config.yaml
norm_eps: 1e-05
attn_scale: 0.125
init: "normal"
init_std_qkv: 0.0477
init_std_down: 0.0276
beta1: 0.9
beta2: 0.95
grad_clip: 1.0
warmup_steps: 496
final_lr_fraction: 0.0
batch_tokens: 32768
MLP neurons of a small language model. Each row is named by its layer, matrix (up: input weights) and neuron, and shows model dimensions 128-255. Each number is 500 + 50 x the weight over its row's rms, rounded and kept within 0 to 999. Numbers have three digits each.
After each neuron's rows, "fires on" lists the tokens most often at its 100 highest values on Wikipedia text that the model never trained on. A number after a token or word is its count.

L2.up86:549480505493579571553488482500494414485538539562418531365417577453502571490482499438518483553567515563395403469568654421537520537533432509593549499518478482500452562507534508631536476410513510494434445528501492541489475473483559554434529508455469478490515460461536594452447432470484500539562504569505531459536461425453490432500450463527438498498559496459522565514556496500478480560514
fires on: " between" 21, "ating" 15, "ing" 8, " that" 6, "ust" 5, " opp" 5

L4.up47:496472454513487422518477550430458520571541450499547515476554531508594515546550550420540419589478522473462451543486517477443479443478443494496514573460569531533491419547529517520573498573469498525476434420474448567466501475488457454427486525431498564544410574504440498509535541553507530423525502437471498558521560481509464465555511504448451475498392511466505533393496510448520360562432
fires on: " |" 24, "T" 12, "-1" 9, ":" 7, "," 7, "D" 5

L6.up440:476495453551517484617508468559454495459492486489526448490458404523442541498622482462577517466631434540513492557535490508534444543510423428487540436491426550600523518559529403502569538510443510495481621574543488526529528478479456557594585520532482502462529507480467475576498491468484528402478487440558527453435539478501517552450517538407553510532515472509473575557405542573372442480582
fires on: " on" 18, " in" 16, " out" 10, " up" 9, " down" 5

L6.up467:543543450384576422503533475560436552520570534475500562403551453510463489501460436428479496585452545521508465498495419537555418533447483485562473531511389505478535510436388445377549506547520531479425595476486484536555498561457382523505567513429515510484533545536583525452454448447524566499566533504537466567535489531556466593480478477442451513469546475481472519502542504534458546453469
fires on: "-" 25, ":" 19, " of" 16, " to" 5, " -" 4

L4.up449:465515504456552527527581500537537586467478528512399594423416502490536552508517491472517417405550395562489540422468432596465543620481449467511503423489514554432559479396464472416493549430535554498358501522625497508508440440597490537478599553509426530506409465641540567432517401449539475488411507588616572634531566520552489513539479504519508478433525351484485531539530457533458453575524
fires on: " would" 32, " were" 20, " could" 10, " began" 10, " may" 4

L2.up290:524527536481495460477478538550488427468473567420543537500567454363416432464433572519478529471496420427433508497444479581452457505469445514425434472496378490525467528515478443432491487476417513539532479490561521513572495487450454504468527502509577451429520405488466586495458448556488446527492573502538514425501571413431461514469544503504406541533569526479558511460521362553381564505482
fires on: " Cy" 15, " Tim" 13, " Bob" 7, " Gib" 6, " sm" 6, " rem" 6

L2.up722:467545568457524486524492554464485521378417452509473412416507498529451498511515495513544557545564467516487550639547496557558491608505433450525490419540484469563495429417507468467467599608421564451431447500500413546519360504505472570562556463458517535508438466552630499522514393472435517491492579436532550531413488507444491439511453499457531470511456451466469508517463438602537383576501
fires on: " from" 35, " the" 16, ":" 9, " for" 9, " in" 8

L4.up533:454539396493522447490498500382457476392443507505452529519448515497530576587469588470493468516583468493522438545539531516563541572490552475537538359482554483544532501469433449468533511563495495560484537509547413528520479531494585538517597501518502560541477487501519524560471471529453509457551528436420555506520555572621493629503500467413412522366510446501529523519487520532473460519505
fires on: " to" 49, " and" 15, " with" 12, ":" 8, " by" 4

L6.up114:497524513410411476492402492479430491516491514581455497451585606459491490496590496496437520604545473466479479618556473506482518584377544497580527481544455498488528567466486431507461538552497467513502467584498451636570535521481492552469528474486473542471494459636500500611457530530439594497523597503520444507565595445555377612547504524398555473550447496496468454497494461514486459434451
fires on: " as" 37, " to" 10, ":" 10, " of" 8, " after" 5, " by" 4

L3.up278:465483501555523394521486515469499521421463480421505491498521453438489448539618499459502547567559454499433501469558491536545501622495437473509478481435525498520537476548371472525509486573430473516455527402483550521453486501528507503541405465565453543480508491505568579503512426438525548447442578571441534584412521479520506486530399501462476432549517430627537583478570550500553469605480
fires on: "==" 58, " Short" 10, " ==" 7

L4.up344:477533614542496401463528556507496456514510562428468497486508384492444443528444569506525541497535449509504505541473543503584500476524476539582488436447449535499658438539415447558499516463459568506480560570563470600558474459439457545509502538492492553469408497534564508509517449536568492476499569481508550550428489515456486468544473441464467446480505457464496591465510504535479449536591
fires on: " (" 33, " for" 28, " on" 8, " in" 7, " \"" 6, " w" 5

L4.up164:467553427477534491504487539496580504512515551474439505445536424442481497560473502487555535509538560603462450517437488467585557468466527461505535526481563464438533516591525535459456556457475560527441488541600534518575471555496505580486531606454487550422538513532442491606575475498508512512480514533438529512565509425394419517526451446506419502456413489442386489472549587499468520527499
fires on: "," 23, " York," 8, " 1;" 7, "s," 6, "er," 5, " 2;" 4

L8.up59:485503551487499401646475502496387486589563536646527514495458551525533508471471559444416454450508439505541494534556488446503484516495447489463433516477537431505467507513483441510460550538618523531484500514565388564434450422554574520438501576429536563515561529524443533528427502441401469461529446542454537452465621522476360560541511547511543541438461483487523527420521486537483463510441
fires on: " D" 28, " the" 13, " d" 12

L2.up415:484467585445584504558485491478443564512476467542492475410544501412640487500527473437565488508521529521500468418492602533492586564529465457474464516470497532472509482473367506444483466382502518470356418597443471567502492540511566492586452472516501464551408505472587525492512451486426539486580479484487469510525435461520429457446521585454447462490542447499503559507456462520518522500398
fires on: " of" 24, " pl" 16, " Pl" 9, " Los" 9, " Vill" 6

L3.up678:598553454415515481624514538395511538442398510537489519500488518529441450490505491406502436530531470460479452487549570510464416448395555495536470479507438476507516441426496459455534559469537510498464441560626433481389585467479421546475607492509417624491480617508526538485533460453488498484544522517515459545528412521472500462480457478447494550510364442490530526435492465576431442454460
fires on: " |" 24, "." 12, ")." 7, "os" 5, "e" 4

L2.up637:470499456534508536521542507399415509495471514432495459466503560479476481497533385513486481534478530509513450540490520582570431574449426586553454456498493506539539472511530469401541508458534552538534513484497490562543528547487422471456545571437474479465461589491598527481518367539501466507501444503443445461509445462439453434451519461439482531573453453536579661573471468549423514503470
fires on: " On" 38, "On" 36, " on" 7, "-in" 5, " In" 4

L5.up580:519455535391491511530407537454546552443513537535475508493533604484532414533564389538512459455484488525551381543453520583538537589500431505562454416520591539549568475514489473520481532639463577533471390471483470510453460500501533501516498396464484417620575519517539487479484481473470459428521479491366477505535571411516533452496526540417548534452510398462524543576612464549557495465513
fires on: " of" 24, " 3" 16, "ic" 11, "2" 8, " 4" 6, " and" 5

L8.up679:468576438426533526450579484517377515477527516527430476465562508492539491560564494543511428487522446548435466562516515503602509536528491535609495491471553444511536491389462446475478550445500487493491584495487495611463482532544499593532548487419498554389471486600501490423510479518528544551521488375466499549507471528498514584486468484490507497562404499467476522507421461528437489515540
fires on: " |" 70, "\n" 13, " ===" 5

L6.up286:436557451484538488497544478497504581515524568477457520348525501458540472454483557472492449518554468488452497536529467468574495564521595541572557455562486552504565568470458472435511581550550532568455574492538465550479488501539561473530588542486416485452492584457559611545578463457500484500487594540460434563511567517607523576589481481485511516387457393471516509502417469579522472510479
fires on: " may" 17, " to" 15, " can" 15, " would" 6, " attended" 5, " helped" 4

L4.up228:488582510435507499577610535526461508524542516587432475466491468477514451546476482561685509583528504551588503521549493455523530461469494550552484517552529515611457430415494459438466501457540489491440543526457448502514466560527505463485562486532493504488485496515516585426428498461433500447528444426523457565498501482490529517554506431439444502433358533438489517487464419629450552465514
fires on: " to" 60, "om" 9, "em" 9, " for" 4

L6.up134:450551520528565507554527602496479506469561437518453457517545482440555477507487561519600419516491543492454454541618440539553517526477467437428502485523482577454555468500551479493404410557476523471460491496570426525526374309507558578559497540505533639539495488460484515522499500461525502461511586498537533467351520426528538467399505466496504503357416460501446533479554501622483573504471
fires on: " and" 44, "," 10, "er" 8, "s," 7, "-" 6, " G" 6

L3.up624:551487521443521474564487500585472479478502497566498453399548534433482477522443469582534499564472500460440473490534571484470479565405556551522507479519450536451554527425567444481528502501574454475562465512504472506450580530470427541415486555458526508466382569543585477483533546451565588487498542451549390438529550545503462484490577537474458535563428544480537522446478425486510599513440
fires on: " by" 37, " to" 20, "ict" 14, " with" 7, "ith" 5

L2.up234:458591513489487422439558531442565516474520490488480559487471534483447525538547509426573560567530508532526459441597518542555467537525505524400519414483460520493498572526524528469461573531489460468531460549511439604528494507404426510459506517453522468438503514574502588406492509522570513505408466455511501484500540529455414498452611502421455488425485440457476531445476466580542486511515
fires on: " \"" 22, " $" 16, " as" 15, " know" 5, " £" 5, " mot" 4

L2.up300:418536469483598498544528483534483468541532429410494628399500546505465507557474449433526513515539541491521495432565506539452494504572498494541501534524494472522543511406415458485531475529540488556476541503458444580539433509460517492478571584495607492494462499502504440452484481425554613459479450489481479589559445470632444499447510496462453519541546459549516581442482545522358548453499
fires on: ":" 31, "ys" 7, "s:" 6, "ed:" 4, "ON" 4

L5.up242:540497530449485478518484537470491551570492573520490459514381532438448525438442507515499523451528471459524542473423493464607444507480477521498537476525458447604564477454536422449459485484476528550444439570537465574566606513515443484485440470501574482463522498503581512413516506468483513561564545416524405468566480433578470555559561555525491529475387493618497451470447467488482625557497
fires on: " won" 14, " Win" 12, " Succeeded" 12, " win" 11, " Total" 5

L6.up93:451489502512486459511441529512392517467397467522541387504527532430514453514436489549563431455466436579554513464507621503505456528482497473528508508516514376607586467463594434402496461475491524539526512455537546519553534451460612583584573529466553564646487546475586538612416460529452372457449539544498444532489361503453598452410500539414496470563481457550483561490526522481423552468593
fires on: " |" 34, "or" 13, " in" 7, " o" 5

L8.up484:521610504510524486482446525485480537465478495467399580440480495472518502599456554412520544535494573513495391565481588475502511563504505480547456420502521489519484501490415454434540489424472549446495503655463389513535477507482516512449487483431452486472517523648512417521478451489469584538476498459454530560481509417482447540531437500476533500443429472533507671488515477519477457457534
fires on: " |" 77, "," 8, ":" 6

L4.up560:435523376533526522509525490474478497583560582610405594498561440542473594517463557465529477457497520568530447488515547451467513534445435488519471455414539410414553490538524478517518618526466573488484501481548521568546479545466486479441570541445490478445573482581432477427539476405496412520510484513522406514437595335488437573476421471441501506508503491498509503419456544519433621523448
fires on: ")," 35, "," 29, "s," 6, "es," 4

L2.up627:532458496550451546512557493640472548541549504482494535541489496430505392573468365490500506576551432516516448432541527503518542427420491481443551511490471515434541460553418492469470582448486455434585539451556516429438473482538506575488516512545485581530546447454513478465539514562487502525474517582520416485513452524535499471564439467488511569414391535468504477519429519506531525480409
fires on: "os" 48, " char" 7, " " 7

L2.up346:530509541500441410549505534498338517477490507526535443523574495519478506522474557464465388517583479546423535586540503421514424568490451488448494474447475427525503471456546488503565508515564536455486508545568497516560544497509513498476547482458539502492577528528538485492435481498532499473488438512500546444474534523563463501432488472453469432531543466465461596425607483528472520535666
fires on: " In" 20, " per" 14, " July" 12, " in" 10, " April" 8, " October" 5

L6.up697:501501453452499457482483587392498599507468556572489484466494578479527500431536499482485463553465537504492478434520473530544519442417412461568560539471435525547526469483422450485528566452480441511541471536595558493398473471514496600503562514539524589508437438500534522472451548500514441377462497497498450467518505445558489481511438451520580536483547481491495499496525533482520439399487
fires on: "\"" 41, " |" 14, " one" 9

L3.up122:430541481445439401595478505522394509549399494500485474473479475434470488531546448459509433475534383481529510587545479515544506498439388491560478515483482465575576467485542408476533529512519536515465574543560517512514453536446485524508550503547558489437447486479492526563505421595525391457520501439511516440412536550426491487427578469427550502467573519524508539488559526546455531439573
fires on: " in" 73, " con" 15, " re" 8

L2.up690:514541619517489468502592505478564507526546591389345608485587472452500537587507441487528489549481480423535429572497540503564511557507457477495493447490521562565505552465500482463508502573455443536481512507465434504589422501508431509433496529470494506476465528504484472533523444531487456486559484518520498495383544446507367538464480547415499466450489502505438582424496505505397563375542
fires on: " n" 35, ":" 35, " de" 13, " 1:" 5

L3.up483:583509543531514462549565550499427469523433540345528563472485427525445446557487460438562517552597499507535534490449500483492530519517493478577410483492513521498513384514491510549532489570412497541586526438653498546488519502451510453580561420559448447450493475514520425478567440576501541539469484494462452448445620447636471509484503449490540492547411528510507471515474476560498465528487
fires on: " dis" 13, " dec" 12, " cross" 9, "\n" 9, " form" 8, " St." 8

L6.up6:488512546517414531453515468518496532402479462505420467544562512389581476518420533473580478489501479453551407439479552514590609450484505470557509421463445538524523440524485461473523556453428544493516521539614493544382449461621521483561450433466480547506500520544508478564537523515468479422473455548425451513503546548629492476552501621476495513441448511643455518485490489493524451522507
fires on: " R" 27, "r" 24, " M" 16, " Dr" 6, " Tr" 5, " r" 4

L2.up418:391571529539549496492474618425548536582415500476499424473507461515459489553454521528502425571518529527560525498553500576527527540454474482496477466526510583466493493545402484550454522427550536415437405463558464503420492475442433588438558509516495454505476517452589486468522566547575390449579475587429491442481498422482500530538368463500478546433567456561385415432535451486467449441511
fires on: "\"" 80

L4.up484:559473562472420487511468484528452465445554475530464486503439518471523512541472549506498384485496440583506471551460570542593453504454467449427496432469543490631519469540471517501502545428504465511472607539524448490541511496503476480462516472538463489486537505551529556606408560510425462462492493505492502513531480435434467522514457582423555445557499506441458551514516456485444569478580
fires on: " |" 53, " f" 21, " /" 10

L2.up139:526558502517564488498532513538512509570526462511507538533539521437537534576511484445596458505543410467523500545440421541479533516523434587515575536575595552482562474521453478561533523581385463518480563456617510546454380453486501476574537559429551586422501532420528562491449551448432502422496575552536592594492546506539402462497536467484473529480464440511414483482551576526509561447410
fires on: " the" 41, " and" 25, " c" 17, "-" 6

L6.up71:507524530572501520487456479520556480479570453505466443508457451512554514511574470505460382531501375470495503520388278487521490516482533515484523454510476519505524484315501460546360546501541511456440465518518502603416483424533473459511502398445407453424495540486504486535490544504502561504594507505483481479528453485522451495431528561464536531535489487456631534500593505605488586463520
fires on: " all" 24, " All" 22, " of" 7, "ast" 6, "id" 6, " with" 4

L4.up569:500571490445436512477520517422483513476414580523541527507424480406574480494575456391572484508470415575571512380519460501607458498456533543563481400473513598492590505538459462542540437458575515520465464484498420582519519479477400512511516470447508514476458524488508474494573493538542484486531484590449493506447538476455531513503569570456486517514568515545508509516457425544451463498431
fires on: " I" 15, " \"I" 13, " You" 10, " S" 9, " W" 5, "'t" 5

L6.up557:444550476476503490469555626486521597481524548495518541461501446534448499448477572431542531551520501470553453486541470532434467517468474425609530514454543547495580466540486486554524431519470483557469506446537530546539523393522559507467557541508495502505453580526632472434520433529501499441474536552422569490521653562504522460511505437512578513474478426581474564473477448542502527508496
fires on: "\n" 20, "\"" 14, "." 14, ".\"" 9, "o." 7

L6.up480:503537495500605479583522540474431535549544490535464492518507476492582608502478552476639509414488516520439518490460526436517468542507506476587440520517486491490611549579504501536574531592525507494551412538448475501520555518489517520572468576477468536542510475427396510478493565483528532499524569511449526610451605410537499492471452552523480525458527526506512559458557528509540498619455
fires on: " and" 48, "z" 6, "qu" 4

L2.up88:603517518460499442578508543447474508487442418629595513493525424488548491429548462558520460457545513535512499478527555507456566537545426477469434446449453417649530406495497446547623568461471522551596442516428455526482481439461488608546528533471547440490461509452525507460524447509510422450545507412554445400466490498569468469466462614383531481521461517475471499401507522482515418531479
fires on: " |" 56, " No." 8, " 8" 5, " 2" 4, " 7" 4

L6.up133:471532498450496447415561502470499441419493539449589484485498505560412472459615532466450498481534441442539436549548435460535489635481520481465513527561406428532493464387494448521512456544457477539517530527453471452360572539481589483501469407519527468496513562559528519495429547537442528486522509476446436589470502625514486552536498512433566564492494484512482551519540522513579517523501
fires on: "==" 41, "====" 7, "ific" 5, "r" 5, " ==" 5

L3.up138:495532583448538491499498466444479568526516496489458436386528446468551559457569556566572574519619496524500521557468526544491460559443486515535455453468513550460500575411413463498516524502373487610470484463553482541525507532529473517535460432415475523436594484605537501475515487527589399462544459557420516420510492557541523474483576523412490501455485502503575500526546540548487475521600
fires on: "-" 51, " /" 30, "\n" 6, " her" 6

L5.up151:460578537487431456489521524537549520487434611433490564462577441577511461526481448435562444510474503470480499522563487478517520455496508500520465440539513515467620515465609521481534567590484431480538506539569597567590468476538440547481528506481546586417504578486539571556596436389492523488415574529375593452531540503485462444430589494484442523517543518446540516465572578505526507499488
fires on: " more" 21, " a" 14, " well" 9, "for" 4, " very" 4, " un" 4

L8.up6:534512430482606517592557457484511547505481531480388536427473516494528535492582404465562560599586534503477533489561549571484483563387545569475541534505520605491511503445460467433494537569468527468533530518471474548441498580464507535528563455461438621496469560476509503503518498431537520581388457544466361503604534420508500454480475484477447538413428501438493506490456542564470558357379
fires on: " " 37, "s" 13, " Party" 5, " Turnout" 4

L3.up105:428601528453510482496496611506469542491599572407459437525547437491458463553429525385469508563533458398471436488560415483567582482466542479451536491503568603476560502442389506511604546555516492566517503467432512568558491486514454553495500552562473586480498513596527480473500526463547454498550557594408534493479604480564508469452478550493435576446484456522502535440466476566490504471495
fires on: " n" 35, "\"" 19, "\"," 14, ".\"" 6, " (n" 4, "\"." 4

L4.up573:524604354457453554504581491543501606498525509531436537509524582510598446543422500579525489507507419492484495601465516558654417460476487539507467440467538556447456444526435447469560594462520447528549528487496468531444452564581516548513446516510434543504476528557526486521536474478419579505513554541440453563508475357549522476493523446474516563440425530505417525485446475483572465477510
fires on: " M" 74, " 2" 10, " |" 4

L8.up730:457578413502434568517594551575586467533568500518431497544493479482501439495442555425557376532508443433447459576429425532593598486497533521561537518550494445432491469467500488490530557520491449491454543530513529637586476466479468458487633473505417422458508525565506535551559436500551485495440497593540466460449493420405388535464521586435426476516451421511595535494500517538513489441458
fires on: " of" 18, " All" 14, " its" 14, " all" 9

L2.up538:530515452488456481527525489490458549461524561529442553413485468475516491444524441504572601453539511584519498459488559531538481503497494615591492513517515603649511483495459489379551572537598541465433490515462433557490464516523492472450523481442476562566475541536557465471530433471557436500517432575549577575400473474486471505541489521435478463564473517530568585441552449512421558462510
fires on: " on" 84, " for" 8

L8.up506:464509451478519500490475476616497522554516487498492471421602405527500438588555556545462446527623480450451535623506573551497487460570499480445445460540514623515494547426431539617497492559469497497487589427636502499552530521555489509490494504526492492492484398504513532520521402479505429550483476503456419457525657480565522531475527581480573494444385570494505540542501439487532514566450
fires on: "\n" 56, " with" 10, " are" 5

L5.up160:434495467419497448443512522500454507481582474495446566496501567441498489516494492426529405631486478406457445523447448435527487524582494426484590390482492514452540545523525463457460432532499454459529432514623513474569434489493517523572534575491399543529442472458528557456499429537460509501541578492483497498485563517482456452517496412533511492422391404523516453568577481523586387519484
fires on: " =" 27, "==" 7, "===" 6, " and" 6, " Th" 4

L8.up322:439503438481511492514499500439410506524549509550450445517571512407521585539428515489481512583546392619530504481546562465562475541442468494572507429468588559489511482464511454430579489509497529515549480522626474551442512408471505546606475463416503572530526481608536486516417505404483410493477480560606524537514537488481495417483459469470558565549539489488504588555403503537437494559501
fires on: " S" 87, " s" 9

L4.up430:430489521534606523465537509556483480430605438445609561462514465464558512499557490562502438500527477501547419425533446507589479571472401549488475493573496482431505467388497447456561537451435510461478513411399480550535387465545494517499503506480380480574505515492505616603421361453458553491544472574468587501518504509516473537559487460449444569475521432482457515491527451592450573434459
fires on: " of" 25, "ical" 10, "-" 10, " in" 5, "ological" 4, " Science" 4

L6.up231:524553448474564432540514503458485582466569474427404561519481600472511561546551587597533553548511558478552448524471504548493429413403433535506439482505493534453501528603480514552472538543544406474463540449542473488491413525461563439481532587485444532456412496532517456555461494516438479464475499515427407547569584440540550563509477439478597528492508512462451525522476528522577555511489
fires on: ";" 18, "," 14, ")" 10, " –" 8, " |" 5

L6.up225:536447494553490506520540515507444521475482564556430425484557484447441518547514556454486451564519505562467522612504540449622459548494467561549521398501475469525522466483604448464486439568568395488429520497518501561432503402536548528520499432486496567524547570625513491494486460489428517437553415565531545430494497499461498468522515555457477539478486472484530532441582473518463481475583
fires on: "in" 35, "e" 8, "le" 8, "u" 6, "re" 6, "ul" 6

L5.up588:450529503418582505509474448487530487559512551564531464414510460535508450535517463564520551579513486484472459484592506520501496635491534529498471475527445533567549462455503497534519557540471482476497519457512465490478524505534493579496450509450487532479508501519514613429488466449502483444501540519587432468489603435635515584584543477503527542506497481574484463539437516570514500473447
fires on: " by" 30, " to" 11, " from" 10, "ing" 7, " career==" 7

L2.up420:482507558410528510590529522457402550538491466477429632481517429502467501521491563409529512530552449470480500566490541490478551513504531508413470532552571535485498499522473500411577626561488430429541474517552495618528446481492547491493447369446475515444548496559498504490575374517506475515420489494547481532502431442497510476462499498477549455434561484482527575474493490595450470414518
fires on: " of" 36, "-" 13, " sq" 8, ":" 7, " mi" 6, " in" 6

L4.up75:481521521516413392554486523491478427533497500601486442552542499498413462507520455436419478473516440512478591512464549409505527498494482498476433586548496525501624502541507526463513617512515422431512388534505487584504515504517541397433524579474555618450534407533422562529463362565499514357485519448457506536548497436494417432464472472517498500474472555476532538499575564478541490518504
fires on: " the" 48, ";" 18, " which" 11, " this" 8

L4.up369:444532492520494393568562571461519523413488492431410490452496528504405415540494550466469522502413409497538480491483517594466456596371452438403449420540459482500533557519556441493411579530531479434409515541448468561532498523435471461495570552476567426463466451458601590527447549493471583492455494548521449553424554558500367591575519526493538432483467426469515550524488537661468505468434
fires on: " –" 53, " -" 22, " as" 8

L5.up509:516476530408465414544528520509458515467464496568425526486480477464490501504436524501561534498526472661474499590437477545523501514414478488506464525452437549573507456509512476462495507449520490492536518535636461539473442442507473602590501427424456546489556457496598560560451476447531519476570504443499488468441575383569384466474513495464554522516510601573478585493491427623449439524552
fires on: " B" 52, " S" 11, " s" 6, " sp" 5, "m" 5, " b" 5

L4.up613:454547524485517455537586551422482535546494516427415573390553533517490611528508525468511477512549445541468494473583549458499512501533403519570534350427508556478502453469500485471504437555507469614428489551498488536511403485561509549421510467504510569464469581565548503523419370475562459511467588493586484482521592430490477520618499483485466529451470365509413517502422516538537525551515
fires on: " l" 40, " may" 12, " s" 10, " people" 5, " groups" 4, " films" 4

L4.up717:541584547430499540575510545528546541485461508530443569502592478419508506453500431463559412512437447467423409439507559615536506484545538502594410533479417552408497500559470447433468457424539602509490571467470500474488440552488471572535541516598426582469539478500501555520596406502508506423404543480561427451442498470465540440488515491519497523496466466491549469407519531556489510528533
fires on: "os" 61, "ors" 4

L2.up388:533479518362495473444522554410391494433445451566425530480413557491465471519505508437497540607525460473485479541454462589540486521405528488533584428438515500578486444547582479509559522546499486490613480556444460473546464471627543556526491567561514543543417433501519569532533441543456553424481544470461528460417420483493462466490503524485447524482549544555540551499544526464567396484584
fires on: " |" 38, " R" 10, "===" 7, " and" 6, "==E" 5

L3.up732:579502542514539485628568500453432556477577468518519411514521512533447515485514361507563382507472449561459499525495448462517568497437481509500510458488485420493500573458527486423458471506492504500609460476493536525489484537531484505535440506512570580539534587620463442548498423432469633489476470458552530433461535443513433535495406566471517485493453534505494562491526457534564492484547
fires on: "in" 21, "gr" 14, "ur" 13, " Az" 8, "ul" 5, "mi" 4

L3.up171:439563563437525486570575582641378550535533443528545515478440502503434524471516549414538414559475421517462456498484521555523499491536523455550435431538550514521507527446477475439527537504602512430415462545507568527528555474643487508555529468501508480521438512524481492439456494556519635518504431522406494526521524540468407475513524540512541484584436458500494526470542441485578510554507
fires on: " It" 13, " After" 12, " This" 11, " While" 8, " When" 7, " However," 7

L8.up693:506571520487546463546519589514543522593654531582467453489401424545490547451512643376558437529539559526479496495563520472531521534457549463535490517515529503431552579518502482442559450487534451526483505581552451547455483456529519516534601528459483543486563512447468538430443476474540527452503485515426599518442554504466412540570528499305486494458489383563547606473517491568540491475512
fires on: " and" 51, " exc" 8, "," 4

L3.up638:513561527472517427525434585508544534432457509394447434493448521432597433567485501449612394475467396477540492489501554508514555511521429466447439495414458504528559438574449517445501534482461490559473514468518381600519507465470455523494528412483425552464600527508561419509455512525454396424551547525480459509474485485488508510466538510515517575516534448512377537504512451478536532484452
fires on: " R" 51, " r" 16, " Pl" 6, " M" 6, " V" 4

L4.up62:501522504516414427606511471431413523491479514494440450476521473503402490468487405458580484558658404490490465647470515538520446613499596421533515470520480451533537533560462510468515483493512466465598527502556480519530469527519440464504494561475610550520428496547671500505489434542486447456470555512532529413523505457544428418506460517428542498509471471540455567424497478537473570511426
fires on: " in" 21, " a" 13, " re" 11, " con" 9, ":" 8, " |" 7

L5.up737:512664438490537487548579509520422516498572497540454650558468602477485513513513428483562459543500469493470436409516473413531520457377521520581476434496494457515521468535509485533508536482522538477418465473487442529534535527445511457400525473547405546524552546424539459384529467538500501543418456531450447500493581492479488551414464574459401523463454464480568494521511575571495508554565
fires on: " P" 19, "es" 10, " of" 8, "us" 7, "s" 6, " Z" 5

L6.up280:514521479519484459517500458433507529486497466496403441419547518421527466494461482511585489590524499528458473393455456397514592518485461561502513515613449479493515453426460518481505556459499521538489514545467520516445505573555468511447351506530524424521473577557526510447553514495424469497560474537466477587512513400570440555505528521484464479466512466513501471498528494455589620454475
fires on: " of" 66, " the" 5

L2.up150:442522446455443489576500489432473537602499448485473542423562563470552538498582526437546524555530453540431384535545502496527430563515485504523492504398420637551519494483432523474550475519473518512458497526545474488489499474572540488451432522390455592471483528535587553490529489525513543483431496509520548572508456354560484548547505527485567511597413411490469553460459464470512447516644
fires on: " |" 96

L8.up689:446518463455441493521488485379543465506513515584436527442508533459564476419520530517610408532502403540497438476541473433439501502561526484470483438589449654505553565429501491452547449455492449496461499586517483484534486488457524542447470456551521466572527435601569549472408457481509499434454534526417433418488456475530471546467557516448411526516458446587525528564503407468568610530495
fires on: " =" 33, "'s" 33, " for" 5, " of" 4

L5.up713:480494518455490487622543513462392519465448428561499459446511502570488487507537564518464434566571429529468505555561532560553433590528565444556515494549563490551532464465534496473561498494501488499581552542502537546488554501430371498415560500427513452514528481547647535507498484512564476406452563458546416493477505477449458407474462497432599415592567448482500490514509474518520482409511
fires on: " |" 42, " in" 9, "\n" 7, " Released:" 5

L6.up486:499558511500452513500521652500468575548492498567514509450612479521516549502584540551518533464503448490470449533659532557403571469412562474479475546527480445459546488540545458421477571435535494564555460490492467566482380573457527552579470514559502509475443503497462618484512515465429535527385555522475496548513537475511395434479483407400485548451540436412571477449431505540493552573482
fires on: "or" 27, "is" 10, "as" 9, "em" 5, "por" 4, "os" 4

L2.up632:349579496543596443465509549461458541563454537518494462437546539510498532517539558477457508546497535565485465450447498437515471583562499470570419415538485507469502503411453424504493540476470529490534413530428530505599517519619528507442507531534574490441494488418548508458531446389564552512592508558403552519563585419562558439574487568487468497521479418588521545506532413518567460545514
fires on: " during" 20, " During" 16, "During" 9, " While" 8, "After" 8, " After" 8

L4.up662:566572505461535448500543469547398499522494445463494526440435553466444559470524461518452503417585413520384532485569587507505439600529525482479528487489566453436470528531469479518515576519473430492523552535515472477529569507450434496525586488601543588443499499520492488435667447466558469439472448574473513523513544534613426498447474406478546537459451460548583535459445433515453591503489
fires on: "\n" 39, ":" 8, " Preceded" 6, "ources" 4

L2.up201:494471532431539471506505547519467507502424498577393503440466568457456457495478575474445529463406507482514485570464519472680459522448470527556501397473557564549542554590536482493518567531605553558412493506520482472463520459481478516513549374350501485501405466440525546438543537568582410505536469585528598498432570480520518500457523493496474540549456499501507578366486435574368550443482
fires on: " He" 40, " W" 9, " for" 8, " who" 8, " We" 7, " I" 5

L3.up166:486503450508461458526468563391514569506518535493483502406528483453476507440518506384502508574596476502421513529517509533561507562470515550535563407450486450492561477434485505475503544549425361519563498590571446495529467476413514504443531532503517603448528489562556606469529468507496415394390579465434512565544430524565512471475465516512494484578494414609486498520525488535569489466570
fires on: " |" 50, " made" 8, " attended" 4